{
  "norm": "layernorm",
  "qk_norm": false,
  "bias": "all",
  "optimizer": "adamw",
  "beta1": 0.9,
  "lr_head": 0.00963,
  "decay_fraction": 0.626,
  "decay_shape": "linear",
  "max_seq_len": 512
}
MLP neurons of a small language model. Each row is named by its layer, matrix (up: input weights) and neuron, and shows model dimensions 224-351. Each number is 128 + 32 x the weight over its row's rms, rounded and kept within 0 to 255. Numbers have three digits each.
After each neuron's rows, "fires after" lists the tokens most often just before its 100 highest values on Wikipedia text that the model never trained on. A number after a token or word is its count.

L5.up30:154137051084187102141074081142124098104053156118185126153106083135145123106122119159151162124082036090142124107086130106148124126096128077120042132180098114135162134129076129152133168159159086159134155115125091155165117080121081183139116146119108137160119121187141132136121105094102108097128102104127147069134115115161157130134133153090152113154153046100124099022144189006147094208150
fires after: "li" 29, "i" 22, "chi" 7, "u" 6, " Ni" 5

L6.up230:149106094108130157139150190100129130161145157102140195127131127103158114164174127074146120131103078116098124124096112090160152169102155078102122134117135133097115102167133149105064211161173174118171137090143117157145144098120164126176125138154129101141125069145156121080087116115133107110142128085130123166146176088069185119119092074143111151041095132125106167122130111159085121109111
fires after: " T" 34, " S" 13, "T" 11, "S" 10, "s" 8, " K" 4

L5.up1049:124136165157034174127058133156131091137082154178168143113150175188070116182129042179149138165163043117171142164120095123099159199162185093120168100096146176138131149147153142100110118116151144118136130129113120107176142193143137108068084097100119174111162109112126123139098147179130136089196121139158143141155103166079130129126060152117102105086139094133110150117112089161180185206142
fires after: "ist" 14, "app" 11, "==" 9, " p" 7, "mm" 6, "ult" 6

L5.up255:089109149108126074101218102116092113121143212127142091089151108160131104141124120115150094075158139078154186100140149148096148150171168078120169068110088142147081167111137124136169166129182163135105149131073076150158092122125151145163155093157113118136184107079210117064076095131135122118115128145123143107149137165099136153132144155137113130163124094202099116132076121192112159113089
fires after: "re" 18, " 3" 11, "fe" 7, " 1" 6, "th" 5, "d" 5

L5.up169:118137205131095156128123084096137123135083091142136159132113114120155078099108132141148140134162123075070196143172110149194128171111126145051132051168113085109110107133078147056137152083102155111151105161116155080139141115178088152173144110145111151110143087152109154159081140207165102104130103098097136064153156092108157134179108153077094110132158123155116107136118131108166149157099
fires after: "r" 21, " Ar" 10, " an" 9, " Cor" 8, "or" 7

L6.up1297:120077129125163120080165178138135066089125135072144150132103097154158171121150181135151116085152094145148125139084104123215153087140128073128134091121100095177079094117141167159118181101119094129112167172106102111164074066133146078135123126122136134135118140144116097092109142103146116141222126186174094145166126161148131122151098159179163149092110135112148151133147095132099128166130
fires after: " Ba" 23, "ba" 14, " F" 12, "B" 6, "F" 5

L6.up285:156147137091139130175139132129131154156112130117146100099154112096145113089091129078145119133136088087080131122150133160199124127110126138090138152166112110116096113126114093138161095133084144162174134196140167121146152147122083038164127113181137111102106146151106100128115128132126077133130093044150066131171114163087110092136177134065120133142168184161163159094111148070191195179143
fires after: " Mar" 30, "or" 11, "r" 8, "ri" 6, "gar" 5

L6.up883:074115113054123139169101147059121068126115165147116149125131151123120111148172109144155133132141102099114095116110101144182100165152174109058157140100144113104055125131151107062149130153146149078144113140076166076122120149145138107126154105182144095101118116108102074192138145191132124172168118150141141100143132154131159116128125124113115207140181103097140076070082094143171174105191
fires after: " f" 27, " F" 23, "F" 13, "f" 12, "ef" 8, " " 7

L6.up112:170144122147111076143198092093131121203109077124153139128097167205118071109115108136150114143129126109100166098056147120122101180164138109126131105133118100081115140140110109138107105158115178118079141157136116106143128101138093100147136143132131147145192114104126113125132132143161123142147118116138136162133109151134097153152120159114160117130148122123130093194139126103109108143132
fires after: "n" 25, "en" 11, "an" 7, "in" 5, " Mar" 4, "gu" 4

L5.up1251:179108070087136095070165206065111104127137125120141173106142134116177135120112107127155151124150108148107119121143109091157151141139184066071128129114136182158107084125142172149097202107103134107111156102104163115118097181089181143158152094070117165134116172118205130165128130117135119133117110129122139186151084172058151108133117128089121162140154145049087153078128150043119105131152
fires after: "′" 18, " On" 18, "On" 10, " on" 9, ":" 6, " La" 5

L8.up445:085084118148102154081164131081079098161141126113140162117114098105124146146150146166142128161113153107171207164101164094166153130179106158066147062182127102166112108109092142086070189067172140113078169204084092088157131152126099082127180101159120142128092135130155083132060152127164179156157129161149127152179139076121152078079073119113164131103130122120178131119118093116150170154139
fires after: " f" 28, " F" 18, "F" 7, "f" 7, " " 6

L5.up321:176180085171116098153105118170154155186000164193146122106158102143068152096127084169144164090077087116126104087145132148131073099117082128135145114132129129150102078154144153161119083186080101127104144138085065133132114127067114108119081084165114104175136093154166087102146063119161109108110120212180151131121112142124136072111148152179136084085158085103139102178113082165110128167160
fires after: "ci" 18, "c" 16, "pi" 12, "gi" 6, "bi" 6

L8.up169:112108043147059149129135115096089132122113141130174162067163172148133144185108166170166113151137080076097110142099088079108062170120189107096124114147108102084128072112068159123183144149162154096114105144123132132104190110134115074177090116123136082130122168110131114150119189164081109147159122111132162138181095091113138147148125087150154127138151118131143122073123094120125124149217
fires after: " |" 42, " " 8, " (" 4, "000" 4, "," 4

L5.up763:071109062098109185095093143119190123167131169130074140133156127089042116128144154143153101120169130136106116139096170120086130139104121075106156155108149094157130147120120117102169085120080132104138136142106101143141114109153125149149162094126120101138122119130136085145088085148182175150176108101096092140148138137171173162150187130124128132112141098092121120149091173083089158113153
fires after: "il" 21, "d" 15, "w" 13, "fin" 6, "t" 6

L5.up611:097093136110124147144161144168134125092125081100071105090137127125193101156124130183162115153108099117146193179065140053128083118175081108058135157126096084090092072096052090139117132099146115142102128154167155154103136145172134089156123106140099101111157123134086137115131169165085097124151101116139170154137147073128099103102173151079154095057090130117042126154163081102154120156142
fires after: "s" 35, " pre" 13, " se" 7, " Ke" 6, "lu" 5

L2.up791:094137039080091131207106114173158144104094119090152138043127135082106107126149117138163100129059128112129148149124146123097132124120152106111129120083044117144136151186094118131101148146147130173144116144086131140153101125070136077097123122174136094164127148134139144145116176093143107144179108152091136149225084114133169154120133139087107101143116076135144150180097135145068140101190
fires after: " |" 24, "-" 13, "|" 11, "ic" 4

L2.up712:169133128087087091131096093145113150111100144117188137113140166187180051146118099078164086111158106108148148077142082147207118194181109059126187118197084121126089138212092103097098136177128100081098113111049132107142146110127063079115126100169120145108134156077088089143134116119118157136158104091122140100138188138076095129195160136140094143166095077144069098145100149142196106146113
fires after: "it" 13, "st" 12, "ex" 9, "ach" 8, "us" 8, "s" 8

L6.up1260:167191110135156102150080141127100099125083158156108161144144108090059113172097090090151134145141096103107116182068139120136181130111106184092170146083109113174173126161128097122122075110106152117131141124116092145151103101083183133133145159180124128094106127127232077203105091157156113176115132130158122097127124077124157113146154120158144130141163135068106145118124152126084131099092
fires after: "il" 33, "hi" 8, " bi" 5, "t" 5, "'" 4, "\n" 4

L5.up597:092079163123130153130096121123121100131124105136144172112100150129142107145118098138152140138100124110130188119086164076164094150135184144160128156093065095092096134104026145069144123136130107092161127112163173124154142120145152130135134115085106104110097175146164132152100150179133127087091102102120134160121136079109161104169135114129057088089120142102058138098138093109090076198138
fires after: "re" 31, " pre" 19, "la" 12, "s" 11, "es" 6, "lu" 5

L5.up637:185138091151162081202105120134088091065069150120185141093069135110157092127138096134140099158083174159149124103092101145143092086121090093098076155114108130096103138138081139105125101156133115157072149117123144124119099138145121171155144120138119148087118098129096150167140161084122038093096106048173081088161174135131152104104118135131084206143140144094113116122065123034161110151153
fires after: "li" 20, "i" 12, "lu" 8, "chi" 6, "u" 6, "us" 5

L8.up1169:119105135127122128158141169118116162152132092144097168112100151134112156154162187130155110102128140069032102147122075108094132154105124141124109102105127150137018074077126142066101095109153132149139152155062113157126085119109092160189116114128118085092103141086111112104140109133136106113158093073136105097141095121151100084089108125136128111108119119096141127131059157138111154151079
fires after: " " 41, "s" 8, "ed" 6, "ated" 5, "n" 4

L5.up407:119140145117102102114172136069121100075089102120130178104126173126142126210142134177136119104093109111173119137132154126121063117133110037082197092148144130077104158097133138086119130098119112145155118151059085121145163126094120106150180152140131091128121157103178102096112132131143144109114110146139156155161139086147121116084155101172070145110121129113123141163100133115152091137166
fires after: " C" 29, " in" 17, " c" 11, "A" 6, " p" 6, " " 5

L5.up891:129097145137095107111075201113092097121153173081160154099145184147114099147117063157158094118119063121189129154128124105175138136073136161142152161101084117082134180170166101126084126169125115141097143149083173087168150152151114075120082029139105115179068130108140139121159141188162061067152120108159160185142145106087117100149111132119162157165107110172128135171110124160157062141147
fires after: "p" 31, " p" 30, " imp" 9, "app" 5

L8.up771:122080125107090127112133113155108109129086120144166169121133138129103132099113135090150132172100164131159131143085147203130127123176142189100089119130118197176094165167074094087129104102121156101130117106131083102180150155153169122125141101097109141117076203068153191140103116170089091112114130097145107099163142116126076111111093095148163138110128053115107136109124091184130144213093
fires after: "s" 25, " S" 11, "ur" 7, "B" 6, "um" 4

L6.up1000:089099127128148143169149181168059094123124153139107149120152159153102127147092077126159103185134093143144135125122158167138096107139104098131127152109158146127106094126105138145136164123143122100109164079075080142165140151107142070130096112056120135090157162174217110126123157064160068084147114154146122151158155143124092106104131087106069103151075151156099146114158113127149162146143
fires after: " " 34, " G" 24, " St" 11, " S" 7, "s" 4

L5.up1311:170122121098084128122112163092101115150077201130199184129205085120149151177112166163145116127079134130202147106156106087154099095104201097120168086082135125110157207145152123132113138158102096151122092177103164142090128189108143082158082090162140082070073083078118060197119157161169082067132122119151138120148135128107112131144112113032058154145133161122106154110133159128164094159153
fires after: "cc" 31, "or" 12, "c" 10, "co" 9, "p" 6, " p" 6

L5.up1143:151078083109084116078097155104138082132082092178137158120173109152106201129120152124146153126100147063087081179139195113098175143139101126106148155122108167114162130104126125190138169143121088139097099116060111137176119099113126182124106118159118147185130182151109076144092141111147074095126128203181168147154066149174167113093153082111136089189111144149142192099138116137153150163138
fires after: " |" 19, " I" 12, " vi" 11, "-" 10, " To" 7, "," 7

L6.up517:077072119098119163107169095068143083117151158114074151151180125144090132149098169077161125104138117104136148102121149142147113076092114138113181124165085167166090068177115130096162115113144170201096110199114100119165151230100153075125111096097112130125071130120137138114109189154135113191183103169143100150131135177086131108154161124147145121151118097171107110099122155159076122111186
fires after: " T" 23, " B" 10, " b" 10, "B" 9, " H" 8

L6.up1342:114086116128156124165157114111137127211149174172145181159090174115141133147142109089144104165142156137070177147124136105135118110135196140071087106104106095127072129113096108115126168165175139093110104104113140177163092107155202138140125130120107091112130134167202151164103117166109075014153113123092140141146069081075102088134078163068176173109110159144114151087144145128078130156090
fires after: "s" 41, " S" 21, "y" 7, "S" 6, "D" 4, "k" 4

L5.up29:127121110097096146168094155072110111171116147167039203124133159166115114128179115136142136070117081115119134083118133080150146117146125075091108154128121172152096057156167163070078084175123157137149127179154137103090086113077084123138142129100107098113084125137142119137089144101091126175116108155127088170146142126149099088120138121087114069090161106153094082128087150120154190136135
fires after: " " 34, "t" 9, " |" 9, "ed" 8, "L" 6, "n" 6

L6.up437:191157085125099141151144116133173105151047160154179111140126115105158136159151108177157155134144090108148153131187107192150107109077094098116153125126129147085141111130090134125125075126115092141149128145121086116160190165107087190184113158142105099105165073072194112138144151051137107126096091117135150099162105129169121172147076121100042170099172092113141181110083176114177102129146
fires after: " C" 18, "al" 16, " M" 8, " The" 4, "er" 4, " Di" 4

L6.up431:126145160119137155137136140128110153138131127162157152070125146124187057157087162152151131088127110101160198099111119087154096147212141115110099136142132110024080129131115175047119170157134154131101139109159167099102097165114154126129160075149115113043079141064132093078066137134145090076107101162155099105113149095104176140196089125113063121114144111113076069123182113133153122147142
fires after: "s" 39, "re" 8, "age" 7, " a" 6, "en" 6, "va" 5

L6.up831:097118075150138136072165214130140102180150141159125108172094093126169129111165085142144090101136098114133159144140149150144061084137051106152102141210102161127084136156077177123144133123100165079128184138133093130155112164104158045179118115130128097106123092076151120134143106143154138179164130138154112099128151162072122120161144158125102051083113103123112112137092167138155119162179
fires after: "ce" 13, "e" 12, "fe" 11, "re" 9, " Se" 7, "he" 5

L8.up496:181122132139084098139174108103129174134095093138150192123124122175170124150113133155133062116139087120158134149121128181155076141150129176060133123153158137128181154209098140102152179085189204118127127118104062163129128179150116079136129106126092122125107121134180140060139146073154120134104118095115098114140121109105117087137133120128118075095093085136171203126190093102143111169183
fires after: "s" 37, "ly" 8, "c" 7, " S" 7, " an" 6

L2.up549:147131112115115148181124116108176154110119133151130156025104156083169121107105159191133130154095093095090094162122120093133124132125186144083128134110095124132131165130121189134076144117216152145175090110114117111128103131132144090159178095174146108109151142149143096132042058140168101153143141136106134159215175112079137092128143100137143092150098134140130143200129084131084189122116
fires after: " |" 45, " " 15, " (" 8

L5.up140:120117132120166140081128154142102089120137196122091139152102151159119067150156125074144141096168069149163169108079094063156072148137139129125147096135126117111141119189151173141076107094127136086151096185124119059183119096084149092147195142111126120148100133168242118155051198083092117190157121108087086146139134117084133126108140193134076138084130100104067102141156135139132133086121
fires after: "e" 21, " Ne" 12, "te" 9, " f" 7, "w" 5

L6.up1242:087144138073142148111107153099085100130155161127102149131127119162127098151181109176153107182086155155133103162050126097100092162184107108056156151097112158103155161099109173153114178168151139106141163120136166161154123115166138117105160122095089058169120155035151104108098194120147138103123123186091119187162104084069154138184090113100096166141146112132094207122127132118118136158124
fires after: "s" 30, "t" 12, " me" 9, " f" 8, " T" 8, "w" 6

L5.up1131:147174171135100132117119093079083093101126155142124173109131127107086144150205106116143134109111076112170151114116166071161067139149088130049151119137126162170148153118104148096117195138137116125171089173136132134123175122114141148117136111133128162116093141147150089147155153131122099106095092168147124147136085096148125099139145066168089136037135132156102112149107147108148096138096
fires after: " " 33, " con" 11, " in" 11, " for" 6, " on" 6, "ing" 4

L5.up38:098176133151123112150141109074074115133105098163073076139155105174110128170163142111144137140070107057162165086135163096055104123160128152131134134092037149129116156154104104169117184115125127148118080146118114140166058125089136089075141135174143080189126134125129083143138173117114103149131092155227105171117068162120199173124119070123151123135133115131163061090113118086116127122151
fires after: " " 39, "-" 14, " |" 9, " \"" 5, " (" 5, "–" 4

L5.up606:146125136126071086114097131165140093045153186171162169103143146082099111117090139148149100087071181133128100136141154171092109135142127165097102130098112122170126134157092123113129167165106140167134135156127127117146121178162155105131090084115119134203100123093122098112145120098092070062188120091117110164137085046109106135125139081090168161101124170107089107162089131173118044125165
fires after: "p" 29, "ub" 13, "re" 9, "ho" 5, "ab" 4, "P" 4

L2.up135:097149088098096131116124187097152138115125136133109173101103169103178066206164109147147156123085145121102150133134125053146097134167154158106146151116095113099148156119133169128125178196176114143132118143097120128120094120148140106156171043136131123165185137133142117118099123140162121143163123133130114087184105076102180121086106147099139142079142113179141130154120104183061154108129
fires after: " |" 40, "\n" 32

L5.up1291:077068108085128093081114131134170103117123163148071090138101120166057151115152142129134103091110163119082106144074186085141141157122147095099169171082146120131184110085143163156104148091120092119088100141122115143172136127131148110132206137142139103205151137148184087140122116085059140126109134133074107138136109131115168148152138108136121097112121074139138192130137174130113166084163
fires after: " to" 26, " To" 12, " at" 11, "d" 7, " At" 4, "in" 4

L8.up918:125074121098124168148133136112073137128136104183085101190116138098156117127156147120137103115156101107121174176147090099092164146111105137119084122180090094129055107154165185058108213091122108108124133195065168118123131103136140097127114081097106120082120144125117124155133150112120141095115082102111067143116133097102125084163074168113156142045217154092127141112112148170125217119083
fires after: "n" 27, " N" 9, "en" 8, "er" 6

L5.up1383:203142084118062125198127155139188132130094156102124157130145169147083106144176119112135070091143096088111117171111120092149154131164134117090127142118124153072130096146144117189120136136166148085104091174109104060153113121104160197165147149128121156138111124120152074134077127087122124154125106175118102132175088149165137146163162138080090136172080150135130133127132170107165125090148
fires after: "ed" 29, " American" 8, " International" 5, " 2014" 4, "an" 4

L8.up894:151159157100145168145163122140108112134078130163191150142120156101178151105128091152142131102047125119183144079102123095167093118084141114106139181110090173126124208090125141126077113159053100111125106193115131098169099125107177139146145156108134169133109172103131072174179050154161142083128082106117148098175075178069092152185151151108106099134123101158111139136156150163159084156113
fires after: " a" 37, "c" 14, " in" 12, "ic" 5, " " 4

L2.up496:159119104086120148115157168147151124123073096134125154075124158101166136117123160126161146108093140112143091152121152053079079147139140134113104117116091105165131116110072155132146096103162103145161106106121178120094151172121117085130168075155117110145192129162168186127159144136158118125121121090097136104175117121111167158069151143128144131087100136161120156069090106162065151129163
fires after: " |" 38, "." 4, " De" 4, " de" 4, " Re" 4, ":" 4

L2.up1110:167121065080114089155090099168139093130029161148098076091116129113134113122161105144158103138068103080123156148157104160191126134111143053142113142143109167143085117136094157137062134177092145170127147111109144143125109178107138090122102146149112133091113104105072125141132143064110112145102096132124131036142116107062101152160135070134074081106140073194125158158121164162165099119118
fires after: "p" 14, " In" 13, "us" 12, "st" 7, " con" 6

L5.up509:121114076093144102122148133092112133157105070105110145171108088128157106172133138154150151115122129060144165182117096103177097172146141065160140106158153123137095097120048118073114100130167201091114152140160168082172104106150139124162127121095104108136119074133150113115085145142148124106110104116134124138147121140065061148149112172168162111125113126166161106136153157048115163138151
fires after: "in" 12, "ed" 12, "fin" 11, "an" 10, "s" 10, "un" 8

L6.up1007:168182188104113139137120130127141126167140111108111234073174135144080105146148148083160126131146078115111144177068164050145105177137158075100133129133149145085126107108172162144100138126110165070117123168069170118212130116123162139140118092171101176117106103117093188121105131111182076111136121131095120131145091107141127140184136166068068146131130112159096113166171147126141100158148
fires after: "s" 28, " An" 11, "an" 10, "ed" 7, "ut" 6, " At" 5

L5.up559:170155148067097144177149108125063122143099168092132155124113124125116130146154076160159105145157145142078182091113171098168190175097090136076158107153139130173101092137122166121086180070143139103126120160086100129150162157105139093166128130179122123075172143145161075105108196092143107113192096107144149143134148139102125085135152149074137184064126115205141137122109097142130143126131
fires after: " F" 26, " G" 16, " f" 8, " C" 8, "re" 6

L6.up595:168074112128181109154150124152095100123153089082167105101125146098138113120101114107147131122098078140132126140117126113203104169183129063061120117111118060151087071155098168135156174113135096133134212180150119081157111181183137131149131121141119162107142152159168083112133135136126098077141119135142152166164151146153090105077111200164133177169118135103115065105107059092108146156154
fires after: "ba" 24, "ra" 11, " Ba" 7, "ro" 6, "me" 6, "a" 5

L6.up1401:140142138131126133195130096154086063182128138155124159149204135167083119140118149180170140096133097069146137148079115103136117133119143038122149083108112123131103120152062109135105115165132150130122149142150122197162115107111202114176107135104134191140079105113110148154190086090102090143177109187150111123142086083110210112203130101128095088161121101120107048095093123105147139142181
fires after: " " 33, " C" 10, " Con" 9, "at" 7, " con" 7, " An" 5

L6.up910:131093103113116078108163134130063084090178153092095109173161178129104138128138147106152103079095072090157137135074128119160136133114102130103104124128126161126169122081154170083095144153100193143097139196085086145101112082114139082166158108103097151120171143099173122132097186120137100211135109156144122143129122154089121187175156121147135150122113098142123121176065100162134125108186
fires after: " f" 27, "t" 10, "f" 8, " B" 7, " T" 6, " long" 5

L6.up93:094117098086101122133153143067127106134143153108116137087112099110172114151108078144149099081085099150137125175126079098141094159163093078053135150148096186086119135104129129124140160141167133096171131142108164118167152104105098112135146050128138150110143156170140053115077174148179117094110132118064157122112122115097160115157186135073134184119118121126125154109144159099164130124123
fires after: "t" 23, "s" 12, "ar" 9, " O" 9, "ver" 7, "T" 7

L6.up1250:128139147140130093159152164137113120146141142118131139153201116135188129172195114115155090098090096111178174134072083108125073140153131060103085109177137123106101094138085176155132185128107145151177114239087170081088134136129068101147186112122119160098122168141153111214147183163107138133132095143083141120122163090115155099072131086146095110090163052120136137138147157138212151157078
fires after: " " 39, " re" 7, " for" 5, " a" 5, "er" 5

L6.up502:112122166115164175150170168140077147076166098105110138153106199132133134108128105157147101180105129133150193118109215124133110110164096170144086154121120088138128156178106122103131119099145162095150133137154066080099176130151141135111119072108100100073127074104164156115139119157137137080180103118120110096159098097134126114152109181140106117065169064107084082161126072159121179142211
fires after: "s" 38, "es" 5, " cl" 5, "ad" 4, " " 4

L5.up463:126153093103126091163159110132084122135114139068115149123111131125117156106103113118153149101139051115098151142068132143184104134179077087078119151138124121182113138138143157095105095121142138114119123069068106110171157198119079103132147149096112081093116122131101077185092100087131192145175080158181139180184102145152134102146120148093139154130146133143177142091094142167193188148181
fires after: " f" 46, " F" 12, " 6" 7, "p" 5

L5.up185:160087142121060118126112125064103105108101126079106151135086193151114135167186132106143102166107102084090179154066142136171142200101120123105167114122103145128137151075185158129186154108112125137132161127057073102100188134110136161186128117139116128139125143110164150116181071128099104140170100133151146096168127073077161181107111180093108150090098093105089179140111186162187138129159
fires after: "c" 33, " C" 15, " c" 10, " con" 9, " S" 6, " In" 5

L6.up1161:051102127131166122168163122167170115117171155111163178103114118121144171171144073124141122162114110123119136094087092101144067135221177089095105200145128157124120118143116086080074154170162071170139164149131132148119113153195107103145103092152121145128155135118190118093127141089130039031131139149132116100132120093060108127160068126140093123106104080165116121131133107112139154149081
fires after: "," 55, "s" 27, " |" 5, " S" 4, "S" 4

L5.up993:117159150125091160131101108149103127137151133133071159108143107143099127058137177139140188051129136070125114084065208100108119200126120144148132124132118146177101169106109109081146098110103151120145094159168116137133104157113136127156067111144118141111136126121101156132134080111124129120210101190149159156147081117162162115208113081150092077124140127096153076159145112165118140161165
fires after: " con" 52, " Con" 15, " comp" 7

L5.up828:127140148098138145122205147150131143143112045181169152124157141120155117130112111098153118172107132082087181135090159189115041111179094167068056122134082112127077114193090136082152106148166104121170114120091056133168079188133119053078171108102102171158100081127193151126128126171142092105124108109126137116193071150124142130172162202119143077079087093096118118099171064121145092140117
fires after: "s" 68, "os" 5, " S" 4, "es" 4, "us" 4

L6.up47:152205157134155051170113092123162127141107101157103154160080172134148082146117102153149128147117109155072143095132144128118110120154199097070050081167066120098130144141100149110123170181099200107131099112122123108132096082108113105163179134151124161158115153137174095139097125118112154146159096105148118137166071123141105144092101096141097095122145102119181098155075105130134136167144
fires after: "le" 28, "en" 21, " E" 12, "fe" 6, "n" 4

L6.up1256:084112117121165101069173165068104088104161149103091135135074159162186085199176111199152183116149093103154176142109164105135097164116151098151172157167120120082084103157146127115155152095128114138093196163127100070149152110122158130142152129126121157093132108085181126138081117216149140119165125103135104117168135161081142100195047133132116172116143101117091091172171144119149087121165
fires after: "te" 17, "fe" 11, "e" 9, "ke" 8, " fa" 6

L6.up80:130115117053118152102175088140094120086154111159124082153123105142111058106149164101157152107137074111147099126092086122064125198110134126109132096124132059107160095136139186133128142131154150130118118080085139101132145155119123157149155148107106118061188171124147138205142146128110192125125115118103116161115117129146134084141121117068111145140150094187115132130158087126127216203114
fires after: "n" 42, "o" 7, "en" 6, "ro" 6, " So" 4

L5.up674:083140138072098087112140123165142087115069101122108132100076192177218078177131120103145081062137120172123185076122135115134154156148194088171109124100104133071068157135137126115101162117171147112102094162153113124128132118148113116151137062144126120115142150086163110099099187099113111134129132184094120086154116118110143119209091114104117102161124085179149134171089108156156134133124
fires after: "f" 19, "st" 18, "d" 14, "s" 14, "c" 13, "re" 7

L6.up769:126164131113127048150136060100090125182168109090139167134212151095144085094139153096161145088084150106117151114149148107130100138136162122118094139140126092136082093132068133060129107141137128116131155113080109104117094124129106167162172084139117094080113101067105111176140147099147135110155105134138135124131130091123080145112075114080145113158166108139156102095116201100141146163135
fires after: " " 44, "en" 12, "n" 10, "ra" 7, "s" 6, "ran" 5

L5.up334:111192150089154165118149129100107102136147105076117176099129120104129163167186143107168130132135110163090187115080077123178084091121117124113128058172107104163068100151118147157142180092179188100055121133055095088159088104153122134196178132128123143161154144104141091176046130157130158162138121083111105152153159073110120146047094199126169163067155103091086126132148113048117142118128
fires after: " W" 23, " w" 19, "w" 14, "W" 10, " " 8, " f" 6

L5.up43:104122164119124109103135115131112136079131126163139170124140137151145075120133095063134128147133151111102142148089117071160109174180180095083118153073095083144161139194123135112108157112133190074116092185072115101099099131106135165092200050143136124149135117124157071199174125132037180160136104141067083151139171155116142108076112109085124136109118170155126098164179174071187150150130
fires after: " " 23, " w" 12, "s" 10, "le" 10, " E" 7, " New" 7

L8.up1060:123110078099145113205170178172098138201106171065060128125118160124186083159126137138153114152101123139152146116134136116101132120161126120140169100096077167216114107205108133122136176094152124117089190140165123143155178162107131144157102101118146118062159099122185138077163171133166109114094100131119103111117128126116151122137099110169105126098104143087129150092151124175057147112151
fires after: "s" 22, ")" 8, " S" 6, " T" 6, " one" 5, "T" 5

L5.up1377:105149150106093108175144164170155151197105096150061171168152165102130139140125129142143155164101057099113110195107118130120116132108099145071127112114079186151153121186109143094088185095186167112140163117107112100172127125133164136148138110149127120129140126135198122141119168142163092073126136092101149186131139099095142137068103105090165161060107129154146165133132137136130224172129
fires after: "s" 29, " P" 22, " S" 19, " St" 7, "P" 7

L5.up111:103154121107121090117126183142126109174129143161127097189137154136122107191117115159157118108137146117078155138143126111195080194092044088168125106101139097107090136070115080097187121187094159106141114143117162086172115134123134080142137127127125118086127094159163092102089128120120073137138102094131084138106135107106103067189123117052154118084138092156101106161113105112116108117092
fires after: "re" 16, "ur" 12, "it" 8, "fin" 7, "ed" 7, "F" 6

L6.up1259:161110172104143156164189108166143135143119182079136105150128196110139114124107115152148089136137142113140180113086129124117093122184089135098120106139094157135123140134124175149143118125141187105157125077098143128142150206131154088083151091150125134137085167140146114114142095147173099105148102122157145190169137136107116138107154127115127114161074112126149164080115085130085109180150
fires after: " S" 29, " St" 16, " W" 14, "s" 8, " p" 7, "-" 5

L5.up895:106119031121128165101134109095071107201052122101153126128084122172143092155081098095144139095126105137151119162152100111155182176149210134168140116104136110160173152186123101081104120120115111142074184141074118135171131123118149156172152111185111152117098090170175102107113109193186140135109089170129062135151102138126178146094146125147079142119151102122134124091133121111143090115147
fires after: "." 34, "'" 15, "\n" 14, "hi" 8, "," 7, " It" 5

L5.up645:092166147122164089115131111122113085078147094101058150129087160082061149128103097123141058062125143168115177152064112045100115115121139106087097111106171073080101114122140152149121102159138150107077124128122112147173148068171149152147181049150127103147100075192129091146105108167128096173108119112077134137148117103130122178163130134162108109096103077149132076136122165111083158100127
fires after: " Mi" 19, "d" 14, " mi" 12, "w" 11, "f" 10, " " 6

L6.up344:154095139132126066111142164152115108122161184189137100113103114168105115153118141166137104125104106103164117119127123162142158124132122136096144168081129159190117094145120129134079154134170130116140131136146171131104131185150165131173138126169151119147150141110139100098077127140092069112098143114139073144157163106078107046105101100118121082140166138104136088137124070111183106175121
fires after: "–" 13, "-" 12, "re" 9, "ru" 7, "ub" 7, "/" 6

L5.up780:129082120107069170140109139140080155096084135104119131126188164145139133110181114166163115097150125081163172163133142160139127130124112064128147076167172165065118113126119159097156112110168140164097164163119086068105129151071136109156133134131109163048129080082178165121135166119144151120121127165088090095174108123152176136115107155075092135084127083104090138153110146146209144075175
fires after: " c" 19, " C" 13, "ult" 9, "est" 6, "al" 6

L5.up1204:171155118153128126156091132159125093194079124166178101110065199119112129147106119156141115061119131137187131104116139150104156128081098120152142137159107155095120087144149124120089085122111091091166138131113119124149176076150120120104067096159112170144144095164109097175124103121132096124086113095179137124129145144112138093106173191163087135082135073172105122120192119152172097156099
fires after: "c" 25, "app" 11, "i" 9, "gi" 8, "ic" 7

L6.up845:133115106068054161134112089100136150151081075114090201102160136098119090195157099050150107102081101091083135115115152111150123139162123078098150046119114161136104138144106111096069130147121159087150102128123116126093109066090183128165142082151111096133107175119124112181094151131127154133113076122149147078144054157120141117134157152102131145102136083155156092126119181144135178178119
fires after: " In" 19, "d" 16, "s" 15, "ed" 9, "in" 7, "t" 7

L8.up1506:111167148155141149164136142146090102206099160124139139120108133151122111156170172125151084110091094089155180117125112105102094152125116099153084113123099110192074083171108194102124121133147151103133137134105087098124090117173129129130190123158147095079130134147131136135167111095181135082129120083135187132164051110125156149119149135137087115060093113133181098122129093076094149180165
fires after: " " 36, " S" 30, "s" 15, "," 4, "en" 4

L5.up602:047106072080097075108145150133122122124149091162135102133128134141172124141123152165158076078146146107146102091175120142102125167120128107118104183228091192130115082095163161162136120131083193119168157127116086123105134139123165071130192144145109127080148135080148130152084145125145095153176117061100142143122112187070090110110143134146144103135134147147169124123060106134184162121120
fires after: "le" 20, " Le" 11, "ce" 9, "te" 8, "re" 6, "e" 6